Part of a small language model's weights.
Training: a variant of Muon for these matrices, 6347 steps.
MLP neurons of a small language model. Each row is named by its layer, matrix (up: input weights) and neuron, and shows model dimensions 64-191. Each number is 128 + 32 x the weight over its row's rms, rounded and kept within 0 to 255.
After each neuron's rows, "fires after" lists the tokens most often just before its 100 highest values on Wikipedia text that the model never trained on.

L5.up151 [ 95 142  74  39 129 149 160 143 164 109 121 118 112 147 133 167  98 122 141  94 177 120  90 114 166  96 172  76 122 145 165 135 146 139 166  91 134 139 126 160 121 166 123 199 130 180 110 156  83 111  94 157 122 152  55 109  92 129  96 105 114  94 149 143 162 110 191 144  93  51 109 166 175 148 116 212  65 123 106 172 168  97 147 169 134 113 131 127  85 104 154  85 107 182 135  98 145 130 102 136 136 125 174 148 137 168 150 134  52 148 132 124 111 116 157 197 125 149 184 163  89 200 106  81 166 130 148  53]
fires after: " ", " (", "-", " Ko", " K"

L9.up200 [138 194 120 111 139 122 139  85  59 118  57 164 111 166  98 134 136 182 107 145 192 182 156 101 109 211 122 109 163 119  92 158 114 158 200 115  88 110 139  93 105 162 106  94 149 124 111 132 156  91  89 151  93 129  98 129 171 120 111 137 171 153 109 121 123 204 147  99  99 143 149 145 107 138 172  71  80  99 137 106 150 138 116 148 116 140 138 122 117 114 150 131 161 114  85 132 127  95 124 124 185 165  85 178 135 131  96 124 145 135 163 164 113 149 169 180 135 138 123 148 199 147 116 120  85 112 135 139]
fires after: " the", " \"", " by", " of", " The", "-"

L3.up704 [113 150 132 132 145 142 105  84 108  97 121 108 195  99  75 126 167 179 130  77 137 101 123  94 140 160 149  95 171  80 143 169 134 215 149  89 159 143 144  79 134  63 153 148 136 112 143 151 119 116 179 133 133 143  88 148 143 105 175 152 142  80  83 149 150 117 160 113 101  70 154 103 183 131 160 156 162 105 124 139 121 147 118 130  80 139  66 100 137 125 122 163 157 111 119 119 182 146  76 191 120 144 145 127 102 135 110 155 129 104 107 113 107 153 100 146 174 113  68 122  55 113 121 210 133 134 123 116]
fires after: "-", " (", "/", "J"

L2.up165 [134 149 174 132 127 135 106 162 157 144 142 177  98 146 108 163 158 147 106 158 163 137  87 153  76  87 119  74 139 121 144 115 117 124 145 142 119 109 132 123 165 135 116 113 181 102 148 110  84 115 112 100 121 122  88 132 126 129  92 130 149  88 138 127 138 123 113  64 107 119  77 161 104  92 104  67  33 128  71  56 143 152 182  70 100 137 137  67 170  98 102  80 138 158 163 122 152 163 164 113 112 137 146 179  88 120 137 213 178 127 178  88 130 137 174 157 123 168 119 157  95 197  95 133  73  74 109 126]
fires after: " "

L2.up67 [ 57 172  86  92 121 102 123 117  92 113 137 110  97 103 142 164  97 156 166 121 175  70 111 143 154  64 113 115  93 143 112 147 112 142 145 112 160  79 107 132  86  94 124 172 105 134 170 120 131 117 148 180 175 117 114 106  99 160 148 159 124  84 139 102 145 128 135 100 128 113 147 138 130 161 129 119  97 137  79 120 138 169 147 154 171 129 111 114  56 128 149 128 125  82 109 135  87  79 129 126 104 118 104 119 117 160  87  87  84 110 189 118 190 148 113 213 157 157 115 177 187 152 127 105 156  98 113 128]
fires after: "-", " (", " \"", "s", " un", " to"

L2.up223 [111 170 159  93 109 170 116  94  71 129 192 130 151 163 115  77 153 146 149 158 137  92 111 154  76 151 144 122 168 127 141 135 142  91 117 135  89 138 167 101 173 179 126 154 132 128  89 150  97 134 110 116 146 125 136 180 132 166 109 137 153 139 141 137 118 154 130 178 102 109  82 119 134 109  79  51  30 108 149  26 122 139 134  93 151 190  96 130 125 105 180 137 124 120 192 144 201 104 153  68 178 140 150 101 109 126 118 155 130 161  91  92  89 125 116 136 130 121 132 131 162 125  81 125 110 141 161 105]
fires after: " ", " (", " \""

L3.up764 [ 91 154  94 120 158 108 103 130 112 116  69 140 150  85  80 113  88  87 134 129 127  86 175 101 161 138  88  91 135 112 108 141  84  93 120 124 115 154  65  84  82 128 120 151 157 114 125 152 128 111 160  93 105 139 115 120 120 138 154 114 133  73  79 137 135  98 160 110  87 148 168 172 128 150 174  99 119 158 136 121 185 149 146  71 144  84 102 138 108 125 125 102 105 130  45 100 121  93 144 109  93 143 129 119 126  84 110 166 145 152 119  77 154 119 125 119 106  77 136  91  49 149 125 138 124 154 167 168]
fires after: " (", "\"", " \"", "-"

L5.up327 [119 146 129 116 167 133 128 113  49 116 168  84 159 108 168  52 106 138 147  99  84  35 139 113 127 120 185 140 104 102 138  81 132  73 126 144 188 144  77 142 193 202 158 164 117 141 142 118 128 112 124  81 110 118 134 108 143 146  90 127 142 164 150 113 121 142  92 120 181 138 131 166 151 128 119 184  78 106  93 123 108 152 140  95 115 120 133 111 139  98 178 131 116 142 101 135 149 198 133 148 134 111 118  90 190 142 114 164 133 132  77  78  87  99 125 183 189 149 109 130 110 140 110 122 138  86 127 107]
fires after: " ", " the", "|"

L2.up707 [109 178 185 142 111 165  77 140 146 122 169 113 168 146 108 132 185 108  86 121 126  90 171 135 119  96 154 105 135 121 181 137 106 112 117 161  88 143 129 100 133 107 133 150 174 117 168 111 113 115 142  99 135 144 122 203 155 156  56 152  82 153 107 105 201  84 124 158 167  85 205 173 152 126 154 100 130  59 145 148 141 105 208  92 180 180 116 157  30 100 101 139 144 151 168  78 139 123 116 130 180 122 147 104  97 103  97 166  90 152 104  87 146 135 116 140 154 107 147  84 144 111  67 110 131 124 112 152]
fires after: " ", " T", " ("

L2.up765 [136 110 132 146 129 125 102 100 108  22  97 128  97  91 178 136 169 111 165 150  48 113  82 197 116 119 160 100 127 120  93 148 107  79 175 125  97  93 137  92 151 114  97 110 118  82 151 148 126  50 154 125 182 123  72 104 128 132 156 123 131  58 105 156  91 127 130 179 170 109 140 210 114 111 130 132  97  94 152  80 156  83 139 143 107 142  80 115  82  95  99 118 146  78 109  89 182 129 131  94 117 132 136 116  84  73  78 129 148 155 110 120 126  53 147 177 139 112 135 215 152 130  68  99  75 114 150 109]
fires after: " ", "9", "8"